{"n_layer": 10, "d_model": 448, "n_head": 7, "n_kv_head": 7, "head_dim": 64, "d_mlp": 2688, "vocab_size": 32768, "activation": "squared_relu", "norm": "rmsnorm", "norm_place": "pre", "norm_eps": 1e-05, "positions": "rope", "rope_base": 10000.0, "rope_fraction": 1.0, "qk_norm": true, "attn_scale": 0.141, "bias": "none", "tie_embeddings": false, "parallel_block": false, "extras": ["capped logits"], "init": "normal", "init_std_qkv": 0.0319, "init_std_o": 0.00714, "init_std_up": 0.0319, "init_std_down": 0.00291, "optimizer": "muon_variant", "lr": 0.0071, "lr_mult_down": 1.5, "beta1": 0.93, "lr_head": 0.00464, "warmup_steps": 0, "schedule": "wsd", "decay_fraction": 0.924, "decay_shape": "exp", "final_lr_fraction": 0.02, "batch_tokens": 32768, "seq_len": 2048, "doc_mask": true, "train_tokens": 374300000, "steps": 11423, "dataset": "wikipedia_en"}
MLP neurons of a small language model. Each row is named by its layer, matrix (down: output weights) and neuron, and shows model dimensions 298-393. Each number is 200 + 30 x the weight over its row's rms, rounded and kept within 0 to 999.
A block is one neuron, or neurons of one layer that tend to fire together. After each block is what it responds to, as a language model described it from the Wikipedia text at the highest values.

L2.down2067,253,236,296,176,230,207,174,180,132,216,196,220,219,200,219,220,210,198,214,197,226,204,154,222,208,216,218,166,189,228,200,265,180,205,203,173,214,179,211,152,196,240,257,191,228,208,216,197,197,175,253,172,211,173,222,201,144,257,216,191,187,179,230,196,258,225,172,262,178,266,167,222,215,228,220,201,237,193,236,165,214,231,273,218,182,216,236,228,232,196,175,206,183,185,152,174
Object-taking prepositions and verbs

L4.down418,212,218,222,198,200,180,204,283,178,169,151,134,190,199,199,243,155,198,216,168,226,224,231,177,205,196,193,234,164,206,223,175,221,187,196,164,239,157,163,180,158,203,159,195,204,181,210,186,214,219,239,171,193,201,193,156,237,197,137,194,220,241,232,140,160,180,207,211,169,246,202,148,237,172,206,189,200,198,189,202,171,192,209,204,223,196,182,222,196,196,234,173,176,192,220,196
L4.down784,249,215,223,201,202,205,238,200,158,205,190,182,167,174,206,159,153,208,248,168,177,182,156,203,169,222,196,181,195,210,154,154,202,211,199,225,220,183,163,171,181,181,198,245,246,253,193,168,170,247,208,208,219,208,169,203,181,216,162,228,155,208,218,213,160,201,204,182,187,223,243,154,199,196,216,197,223,173,218,158,201,206,194,233,234,227,202,158,185,188,285,185,193,180,159,179
L4.down903,215,244,197,244,246,181,157,197,166,224,178,202,229,201,206,209,200,150,160,180,200,194,192,196,239,201,154,175,251,208,244,203,251,156,158,229,184,203,160,135,241,201,184,217,181,169,166,188,189,172,224,153,249,237,158,172,224,221,256,212,231,206,214,199,203,157,194,264,233,229,202,211,225,167,245,229,164,246,204,176,149,200,216,188,161,196,154,201,231,211,175,196,205,226,208,190
L4.down1740,221,200,226,209,166,164,189,204,218,189,155,172,194,207,223,207,161,243,200,138,171,187,234,205,134,181,189,201,193,207,241,236,174,187,210,135,224,242,185,199,214,200,170,153,169,203,165,219,189,189,213,210,208,239,162,213,241,146,223,230,208,256,215,220,211,183,209,191,221,200,185,216,164,255,163,178,211,251,199,130,197,227,160,220,209,254,217,193,232,202,198,193,184,181,216,245
Compound-joining hyphen

L4.down223,153,172,196,231,204,198,151,250,176,182,176,158,157,228,225,191,195,214,212,214,199,176,222,162,240,217,219,214,216,226,142,194,208,235,171,187,234,226,181,261,185,155,163,130,194,201,157,192,265,190,206,164,214,249,234,195,270,212,223,229,228,185,149,235,264,240,180,174,158,128,199,113,147,244,186,181,223,231,215,198,167,203,222,200,194,206,197,232,126,170,204,218,249,168,185,205
L4.down1236,186,163,180,230,195,229,124,193,211,218,170,196,204,184,214,193,170,198,187,190,173,206,211,187,228,193,221,235,181,241,217,167,239,177,176,220,174,195,224,242,222,178,196,245,217,231,193,239,222,254,202,204,233,188,199,230,200,188,168,206,188,191,180,213,159,175,186,200,178,173,214,205,234,294,228,179,188,236,222,181,188,199,199,176,246,158,205,153,188,200,201,217,205,195,222,128
L4.down1774,197,167,180,179,177,167,219,201,200,262,168,180,172,187,189,168,183,229,199,209,254,207,198,195,217,202,264,238,219,228,186,232,195,236,200,172,152,226,205,177,166,242,261,188,203,168,197,174,180,291,163,182,188,186,209,184,190,205,151,193,274,239,241,264,212,196,188,237,186,196,261,165,201,186,165,211,135,139,164,204,206,183,191,227,214,239,180,222,191,224,200,191,192,194,183,226
L4.down1884,215,215,200,136,209,210,195,149,212,189,197,179,203,189,232,225,213,283,202,191,259,176,211,224,204,180,255,267,227,213,192,221,246,158,160,192,183,191,237,212,151,220,143,184,135,207,205,184,205,200,201,238,237,203,217,221,222,233,181,177,168,145,216,204,188,211,220,264,196,197,151,224,192,213,195,120,209,198,218,204,209,225,213,194,160,271,208,233,202,173,214,180,206,146,192,196
Clause-opening connectives

L4.down471,123,223,248,196,164,210,180,242,207,237,218,170,204,216,213,159,191,208,200,258,187,159,185,221,182,219,228,222,176,201,172,186,237,182,211,145,212,207,266,196,195,201,184,223,263,227,218,217,192,142,207,194,188,188,195,169,171,151,201,228,192,257,202,225,168,221,224,195,199,207,196,149,201,241,206,211,231,184,217,174,189,214,168,280,184,212,238,202,205,284,235,201,185,156,144,201
L4.down516,201,220,245,218,110,158,165,186,204,217,175,216,251,232,236,199,190,181,168,210,236,150,192,200,237,199,189,196,172,226,197,143,169,236,232,178,160,199,191,214,279,273,193,202,215,205,148,170,177,194,195,142,217,236,196,243,235,214,176,227,206,197,184,178,204,212,141,190,159,179,193,215,142,190,190,194,200,198,190,172,216,194,226,199,203,278,179,207,203,186,251,204,135,135,191,207
L4.down1385,219,193,231,278,176,233,246,230,170,225,161,201,181,166,203,194,159,250,186,146,221,172,176,172,217,224,229,180,212,222,220,219,222,222,169,202,178,237,152,177,210,176,193,126,214,178,196,166,175,133,190,148,186,261,208,177,206,187,205,237,190,199,274,172,196,158,183,231,165,224,199,221,206,229,182,203,172,224,189,195,220,180,189,207,193,176,231,174,287,225,238,162,194,196,195,252
L4.down2202,189,240,200,177,186,223,231,250,217,225,202,247,219,226,201,182,222,168,205,190,207,140,199,184,138,191,167,209,165,206,211,217,197,159,218,248,228,167,208,192,262,166,235,118,184,196,221,200,187,210,205,224,147,198,193,192,164,209,194,207,203,217,206,175,141,220,167,266,283,198,245,162,196,209,227,157,195,178,171,205,141,185,180,223,195,223,245,225,223,206,207,227,200,212,238,191
Sports achievement verbs

L6.down144,243,244,171,185,258,207,201,201,196,179,210,184,150,216,189,214,220,172,184,191,234,230,192,188,180,169,137,175,209,128,164,238,175,215,192,207,188,193,223,230,246,214,183,218,210,179,242,212,161,203,166,255,198,142,197,204,255,204,150,187,186,236,190,272,181,213,219,201,152,201,175,178,186,180,195,198,198,201,181,200,171,213,191,194,252,192,171,229,211,164,236,149,207,183,218,203
L6.down311,225,252,230,207,234,205,184,194,180,187,166,181,220,181,180,191,192,158,242,201,148,176,195,173,217,208,181,178,226,196,150,216,212,190,184,216,146,218,234,247,243,208,194,271,209,197,153,175,155,247,195,255,191,252,174,165,220,257,141,194,217,229,149,206,233,233,187,208,214,211,208,199,208,198,187,194,127,229,182,229,218,169,200,249,197,218,180,186,179,250,212,178,161,172,228,234
L6.down1246,238,228,215,215,239,215,232,194,186,219,223,155,229,214,155,216,180,202,192,179,172,153,201,178,198,189,174,173,209,186,169,263,173,222,236,157,249,217,192,242,239,197,211,150,139,168,202,270,203,236,210,180,216,195,217,173,207,195,117,169,202,185,216,183,210,219,184,149,189,238,204,207,178,242,241,168,186,239,148,172,194,217,181,175,158,179,150,232,164,191,166,186,208,214,171,234
L6.down2502,188,204,220,244,213,213,133,235,158,202,129,242,171,235,153,164,193,149,179,168,205,160,201,236,161,172,194,187,209,214,192,166,199,193,242,215,216,180,285,229,213,241,205,255,175,188,172,178,184,212,186,170,151,192,207,151,161,190,175,198,188,184,194,221,223,222,217,204,188,190,187,154,120,214,220,208,203,250,235,199,154,196,225,295,215,215,122,191,139,209,235,222,197,181,197,239
Before an upcoming number

L2.down1499,205,248,212,215,210,173,264,185,197,164,183,206,125,246,223,191,216,140,212,174,144,192,207,234,221,209,227,199,175,156,200,163,226,206,195,206,189,180,185,187,201,194,177,185,190,189,232,177,166,217,234,206,172,168,158,210,164,195,198,161,241,232,173,234,187,206,126,209,188,197,142,228,231,199,163,162,208,306,176,223,183,213,219,232,183,172,166,194,235,235,171,219,261,193,242,228
Duration and time colons

L6.down942,192,180,170,205,153,252,205,179,178,250,198,230,163,188,220,213,175,151,197,205,156,225,210,190,175,203,213,187,183,141,188,191,164,211,198,155,229,211,201,198,227,193,214,212,227,121,226,205,168,169,242,237,219,151,179,243,197,253,157,200,211,196,208,201,212,224,214,191,232,156,226,190,207,183,150,267,150,219,223,222,155,228,220,232,150,195,236,185,228,226,149,227,159,167,193,221
L6.down1197,208,160,155,246,246,196,195,218,229,164,218,214,204,149,186,254,211,164,182,220,209,153,255,187,199,235,193,175,228,143,165,223,179,150,189,204,210,196,170,221,208,201,183,180,201,173,190,180,194,207,164,214,224,195,209,230,245,209,153,257,208,174,134,215,176,145,185,197,194,201,204,205,252,204,203,157,177,220,197,245,188,182,217,221,187,233,171,236,193,189,235,174,204,214,186,211
L6.down1266,183,157,182,194,286,177,179,317,237,187,177,209,227,185,187,222,228,190,190,219,184,164,203,216,249,199,175,115,153,207,127,205,144,165,185,183,235,224,158,243,166,166,198,180,177,191,174,193,174,203,207,185,237,210,206,217,249,223,165,255,188,175,229,201,234,171,219,197,248,212,208,193,223,192,171,252,155,242,176,220,183,182,265,244,230,206,199,177,151,221,166,225,169,219,172,234
L6.down2559,225,214,176,122,187,186,165,232,200,154,186,215,205,217,205,233,180,187,152,199,167,230,200,179,163,196,262,224,208,238,158,244,153,208,218,166,263,181,176,184,187,206,201,199,230,205,216,175,184,245,223,171,232,242,185,219,196,163,124,209,192,216,190,170,233,158,187,188,193,171,194,212,212,202,193,178,215,245,170,211,221,194,226,214,196,243,206,158,180,200,189,229,221,222,174,209
Relational words before objects

L6.down272,201,187,206,191,167,217,142,159,223,175,211,192,186,212,219,229,223,262,232,199,217,216,191,292,194,223,222,243,184,149,208,184,170,227,212,191,184,206,212,239,211,169,191,214,151,203,209,143,155,156,220,226,178,182,210,200,245,196,161,196,224,227,224,203,209,204,243,225,196,270,215,253,171,154,234,251,168,195,219,193,180,203,177,164,212,210,212,197,187,156,229,235,183,234,187,245
L6.down968,187,226,203,188,247,233,217,209,157,223,144,181,172,219,175,162,236,193,199,177,245,139,171,229,124,244,230,222,184,196,203,206,219,175,237,152,245,142,174,278,186,189,180,164,198,192,214,148,177,223,237,164,177,148,252,162,198,216,230,184,220,187,189,178,237,198,223,185,205,206,171,226,209,181,175,190,225,233,192,184,225,179,207,192,207,229,191,185,240,218,215,165,217,113,149,191
L6.down1657,189,225,190,129,190,185,192,230,182,220,207,221,159,228,142,185,200,206,185,213,127,207,174,182,216,157,267,250,161,213,134,167,231,203,233,151,211,177,235,259,233,253,231,176,196,251,144,179,170,196,214,188,175,215,196,192,172,173,199,181,215,158,182,153,240,209,241,255,160,181,201,223,225,178,235,212,162,181,172,214,161,185,205,205,214,155,224,183,168,182,203,184,182,201,248,187
L6.down2679,225,194,218,211,211,218,156,253,209,240,206,195,166,207,184,209,221,170,174,212,232,195,149,204,258,270,199,158,218,213,220,172,258,201,200,153,199,190,224,191,237,214,272,201,192,150,184,199,160,183,212,166,221,251,247,198,229,164,251,176,217,185,243,186,259,223,181,173,206,206,221,186,229,216,165,228,192,125,219,201,263,187,181,195,175,233,200,194,166,212,210,194,226,243,208,183
Articles in sports narratives

L2.down1442,185,215,243,233,173,243,175,223,228,236,189,183,205,220,163,212,136,191,187,143,210,240,157,174,256,182,255,199,221,156,227,202,260,200,244,178,151,205,174,197,206,197,214,241,198,231,213,209,195,178,194,192,189,226,250,202,190,152,192,191,191,224,214,180,225,243,201,222,213,171,241,169,205,228,214,180,237,166,209,198,225,172,232,201,237,175,231,184,261,199,201,149,220,189,188,185
Post-name list connectors

L2.down2002,222,237,204,188,195,243,203,268,165,263,153,149,192,188,199,229,201,199,135,194,194,181,194,232,185,197,167,269,246,224,183,238,233,189,222,246,202,204,207,234,186,204,145,191,202,260,215,214,227,224,212,197,228,179,212,186,199,190,183,188,167,177,192,234,212,154,157,210,180,151,146,166,266,197,172,217,228,164,193,189,160,221,210,189,187,177,204,172,175,204,252,225,193,224,178,200
Subject before "be" verb

L2.down466,234,237,203,197,244,179,178,224,224,192,171,136,170,190,191,224,182,253,189,222,196,172,208,215,201,174,203,196,186,188,261,174,200,204,183,191,211,178,162,162,190,168,174,213,197,228,188,203,189,185,231,210,163,244,238,226,202,203,166,207,200,222,182,248,184,181,184,201,158,217,215,158,166,202,146,175,206,213,215,177,217,246,228,203,243,213,226,205,224,248,196,194,233,195,206,252
Hyphen joining compounds

L6.down562,246,207,208,172,200,198,207,196,203,181,184,192,211,255,219,214,264,219,233,156,197,216,216,212,226,228,145,211,156,190,222,129,110,182,224,213,207,183,140,225,172,210,168,229,136,205,203,175,228,178,197,199,141,208,172,203,215,206,233,198,241,194,226,203,197,233,190,233,191,190,177,237,211,198,174,153,170,188,231,205,161,215,175,218,242,154,242,192,236,237,256,217,197,191,216,168
L6.down977,233,227,218,128,174,144,218,334,221,181,166,126,267,235,164,203,262,301,200,157,167,195,224,211,261,176,175,252,194,243,247,230,187,227,149,207,193,192,214,203,234,242,158,194,219,207,206,200,188,188,206,223,210,217,192,192,171,204,242,196,198,175,192,188,147,225,222,143,171,200,200,196,203,183,197,155,221,196,175,202,217,228,180,161,224,197,217,204,176,241,188,191,200,173,163,212
L6.down1469,252,248,207,231,187,152,220,211,231,181,173,197,186,219,184,215,197,186,200,138,181,211,183,208,162,208,193,206,207,195,170,143,181,156,178,277,228,247,129,216,215,214,193,211,217,176,223,200,191,212,221,193,180,147,175,214,199,207,178,182,158,229,195,183,225,186,213,223,143,194,224,225,188,210,180,196,209,218,218,224,161,251,207,201,257,164,211,205,241,241,208,212,196,193,175,239
L6.down2101,196,267,239,216,193,197,221,228,203,214,167,169,216,201,228,233,285,242,223,154,232,206,201,211,183,181,263,213,164,232,202,221,176,201,227,198,232,210,215,178,207,251,219,163,141,154,151,195,174,159,179,196,204,225,213,250,243,165,211,168,174,171,145,207,156,169,202,206,233,210,188,209,225,156,234,215,196,210,180,185,184,228,203,205,173,206,217,205,206,242,195,196,189,157,194,159
Existential "there" subjects

L2.down311,196,208,254,185,232,187,212,203,241,202,137,188,156,163,184,222,210,207,168,175,199,169,211,197,227,183,173,195,178,192,152,239,178,178,192,192,252,180,186,274,168,221,209,166,227,205,162,204,208,149,221,143,237,207,197,209,195,206,186,169,197,195,192,176,202,255,159,170,187,268,192,213,185,221,221,247,172,185,219,174,251,195,163,243,213,170,172,228,211,154,241,230,234,214,231,140
Table cell separator after numbers

L6.down1008,288,246,201,177,195,215,202,189,155,226,219,227,191,132,201,160,199,214,174,261,200,224,153,194,246,203,170,210,122,238,254,193,234,242,189,167,202,207,131,201,191,256,214,227,221,219,210,207,150,245,201,209,201,227,215,199,189,183,168,138,199,186,211,226,224,203,207,215,178,177,216,174,190,235,149,206,148,177,180,177,125,213,207,186,230,212,181,191,214,170,194,135,217,168,187,227
L6.down2253,212,241,178,233,183,144,180,241,169,227,194,199,114,168,197,261,201,120,231,221,243,187,228,138,208,228,168,214,201,237,213,215,238,154,205,214,197,211,204,141,194,261,227,254,214,172,179,213,186,212,203,262,161,212,189,170,215,208,188,121,197,161,194,154,149,192,204,263,230,183,187,194,224,194,231,133,189,179,201,206,153,175,195,180,226,230,193,182,186,202,184,173,211,120,243,190
L6.down2254,234,163,223,243,173,242,161,182,171,185,206,170,246,170,224,219,150,229,155,154,212,246,199,168,231,172,193,233,158,228,257,163,161,189,229,210,206,237,165,171,239,249,146,182,232,179,199,178,184,154,160,195,237,237,217,228,227,247,183,191,222,183,245,189,224,231,244,156,179,190,213,202,224,189,189,189,252,256,203,202,145,177,161,180,178,226,151,196,164,213,204,190,182,212,161,208
L6.down2568,200,263,207,120,208,236,226,213,214,216,187,256,196,197,149,228,173,191,191,217,175,186,179,178,212,225,219,185,219,177,192,260,229,223,218,221,214,215,248,217,274,177,213,253,224,233,225,139,139,252,184,232,179,232,177,168,177,190,196,186,181,267,189,176,161,199,155,213,254,216,196,200,177,236,265,220,156,242,190,125,211,241,177,213,174,179,188,169,182,199,155,198,173,251,192,190
Compound-word hyphens

L6.down69,211,187,197,199,178,197,201,220,168,211,189,258,131,159,157,178,186,137,194,201,254,205,201,178,197,209,248,206,226,209,118,176,243,246,250,226,197,190,195,201,180,159,237,214,209,205,146,191,233,149,255,233,187,188,272,247,162,210,239,125,159,182,179,170,214,232,209,199,228,178,217,189,192,190,238,236,216,193,239,234,221,202,193,217,177,172,193,206,245,207,175,184,173,239,257,160
L6.down617,160,134,226,175,195,208,153,207,205,191,209,194,236,230,194,194,197,191,196,217,187,201,234,249,259,154,203,176,200,188,194,184,234,196,197,210,183,188,150,198,205,192,201,185,233,132,188,239,193,177,213,166,208,174,208,202,217,252,264,167,234,194,181,206,214,206,166,215,218,157,202,210,158,169,151,176,180,180,155,179,190,233,216,241,223,178,199,205,163,184,182,246,214,214,187,177
L6.down1813,137,154,214,157,183,167,179,166,247,180,229,181,252,208,136,237,177,200,135,133,239,203,192,225,197,174,174,171,243,176,170,176,234,199,219,216,220,212,146,170,209,206,203,199,196,214,233,227,159,181,194,234,195,198,202,188,239,165,173,174,190,221,184,203,199,218,226,161,235,183,204,213,194,233,180,247,196,223,196,181,170,211,204,207,182,230,158,208,168,179,191,187,243,159,212,162
L6.down2378,166,227,185,180,208,146,171,153,188,179,174,154,187,202,188,179,210,158,211,212,139,223,254,203,206,202,178,212,216,202,182,215,210,253,213,203,200,192,243,125,185,244,162,228,230,177,214,239,202,184,198,196,205,238,175,185,209,223,205,107,227,269,204,136,176,191,145,165,233,199,229,218,141,191,152,255,238,195,243,155,208,213,215,186,196,202,180,102,193,188,155,227,216,199,197,220
Numeric separators, prefixes

L4.down86,228,208,236,219,181,162,230,135,196,165,202,176,208,195,195,189,209,190,150,192,159,210,231,266,227,199,176,188,205,192,166,183,212,208,233,259,166,204,255,171,242,186,195,117,167,205,236,215,242,202,218,211,211,226,173,214,201,263,184,109,151,150,214,193,247,186,180,184,221,157,173,182,204,202,193,203,203,204,185,149,170,204,228,226,197,252,224,224,136,210,221,236,258,209,188,176
L4.down310,189,259,176,216,198,220,179,217,188,211,202,192,279,216,302,202,190,242,178,183,208,207,152,219,227,242,203,183,184,252,199,164,197,221,201,173,188,212,243,237,213,203,190,195,142,218,239,214,241,224,200,196,203,207,193,210,180,250,171,200,200,155,201,187,232,226,174,160,210,187,211,171,165,220,160,180,177,216,164,224,208,187,147,227,248,217,208,178,230,214,196,197,199,177,263,206
L4.down362,228,181,189,240,224,164,224,235,206,249,157,147,183,192,191,175,168,177,193,219,140,218,191,134,239,275,200,174,271,236,140,199,212,195,161,182,212,196,181,215,200,160,222,171,209,206,209,210,227,138,183,204,205,277,212,183,196,204,201,211,174,207,246,210,249,192,161,205,252,225,167,192,156,165,212,198,193,202,175,237,176,211,201,141,160,298,189,147,199,220,188,266,205,184,183,217
L4.down1912,160,147,196,200,156,220,241,191,209,243,161,224,205,173,206,155,188,196,186,198,199,157,255,158,163,172,266,168,212,210,241,171,177,189,186,158,205,207,189,230,197,207,272,195,196,169,196,208,254,208,210,239,221,200,202,172,220,254,225,236,165,192,203,205,176,201,155,196,174,186,194,142,160,199,186,142,202,195,201,211,264,209,174,220,198,202,228,230,194,158,238,212,201,195,183,178
Main predicate verbs

L4.down390,186,180,172,257,181,229,199,228,240,267,194,207,180,236,229,222,166,213,222,213,179,161,213,154,157,191,200,200,176,220,189,226,207,159,239,238,210,213,213,155,187,170,243,110,193,224,190,196,206,207,221,204,190,203,154,133,170,204,197,213,224,186,167,176,221,149,166,251,185,192,242,178,221,171,220,248,205,166,184,248,163,216,205,216,183,209,193,152,184,195,102,178,191,220,188,205
L4.down642,166,182,142,180,173,220,216,188,194,154,213,186,166,233,201,166,219,174,227,253,175,171,182,211,191,222,219,219,217,206,196,243,145,218,191,181,222,174,254,162,157,177,162,238,250,170,175,203,225,232,158,227,208,224,198,208,179,204,218,216,211,167,224,208,198,229,226,224,220,200,179,218,226,242,232,140,204,263,236,196,155,236,207,199,206,193,280,192,207,194,224,186,204,207,229,193
L4.down716,187,194,221,228,243,230,293,182,211,218,117,190,224,238,201,247,189,201,221,182,188,151,128,149,244,186,234,142,178,202,179,156,163,227,223,175,199,184,145,213,195,180,233,199,235,230,227,167,152,185,166,215,171,208,226,166,189,214,223,215,216,259,169,232,213,220,231,194,198,223,187,214,199,163,141,191,152,190,188,160,220,247,172,199,257,183,207,181,203,174,198,120,195,200,186,150
L4.down2121,191,192,227,239,225,164,217,293,216,206,219,236,187,250,213,199,241,175,192,286,227,166,224,206,206,237,206,223,240,179,226,191,155,157,199,207,180,183,236,187,204,211,192,219,251,219,207,200,209,207,183,145,227,188,208,167,191,146,229,238,194,152,138,142,188,218,211,263,210,219,191,218,166,192,207,212,249,177,185,216,224,160,197,191,217,182,198,216,233,199,183,127,184,164,183,170
Coordinator before a second item

L2.down1211,190,183,210,176,204,190,205,177,235,222,203,170,183,168,183,175,147,211,153,177,211,225,112,197,210,190,202,177,179,217,139,195,231,172,194,243,161,123,205,182,163,170,172,198,170,187,221,211,257,215,187,211,214,213,229,202,153,175,233,175,211,246,219,187,235,214,230,167,247,221,176,206,235,169,174,210,220,222,203,211,214,183,170,191,158,215,176,245,221,178,238,243,196,151,173,214
Determiners before location nouns

L4.down730,240,175,138,258,220,264,214,123,166,214,183,204,154,183,214,253,188,205,207,210,144,195,193,234,223,177,204,192,233,187,177,106,199,200,188,200,182,239,176,228,212,141,176,185,168,226,200,207,210,228,194,237,177,213,219,213,178,155,205,201,175,186,248,206,190,243,176,163,180,251,209,177,247,174,174,182,231,181,175,168,155,225,249,191,158,185,199,226,152,227,265,181,249,154,151,191
L4.down895,187,195,150,172,195,212,184,252,221,141,229,195,180,219,248,236,236,237,168,217,156,194,214,174,197,271,191,113,169,271,199,166,243,188,177,189,128,225,164,224,191,181,165,198,200,216,193,180,151,230,180,246,164,202,169,246,180,174,205,140,247,208,198,232,152,210,214,178,228,197,231,186,228,200,146,205,202,208,182,185,211,224,200,192,242,188,217,174,185,222,201,251,167,211,172,213
L4.down2276,172,203,235,217,137,215,176,214,190,253,192,175,197,203,175,184,230,115,213,179,177,207,205,195,190,239,277,163,215,175,203,168,190,138,184,212,170,170,234,183,145,205,225,199,176,246,184,226,170,200,223,257,196,170,168,211,202,211,199,183,154,167,186,188,197,200,211,177,260,244,136,187,219,212,221,195,155,233,245,217,188,202,174,242,229,196,202,183,186,224,164,189,220,241,163,154
L4.down2278,222,148,160,230,210,210,236,250,220,176,268,230,217,292,253,244,209,177,173,166,236,209,229,166,190,199,179,151,147,169,196,207,195,187,180,239,211,176,196,188,220,175,237,191,191,193,209,165,190,167,153,210,185,215,251,211,164,238,187,257,170,208,212,138,174,205,253,216,184,195,207,208,230,182,228,197,161,179,153,207,206,225,204,207,236,190,241,178,178,224,183,199,184,224,201,235
Before-a-number slots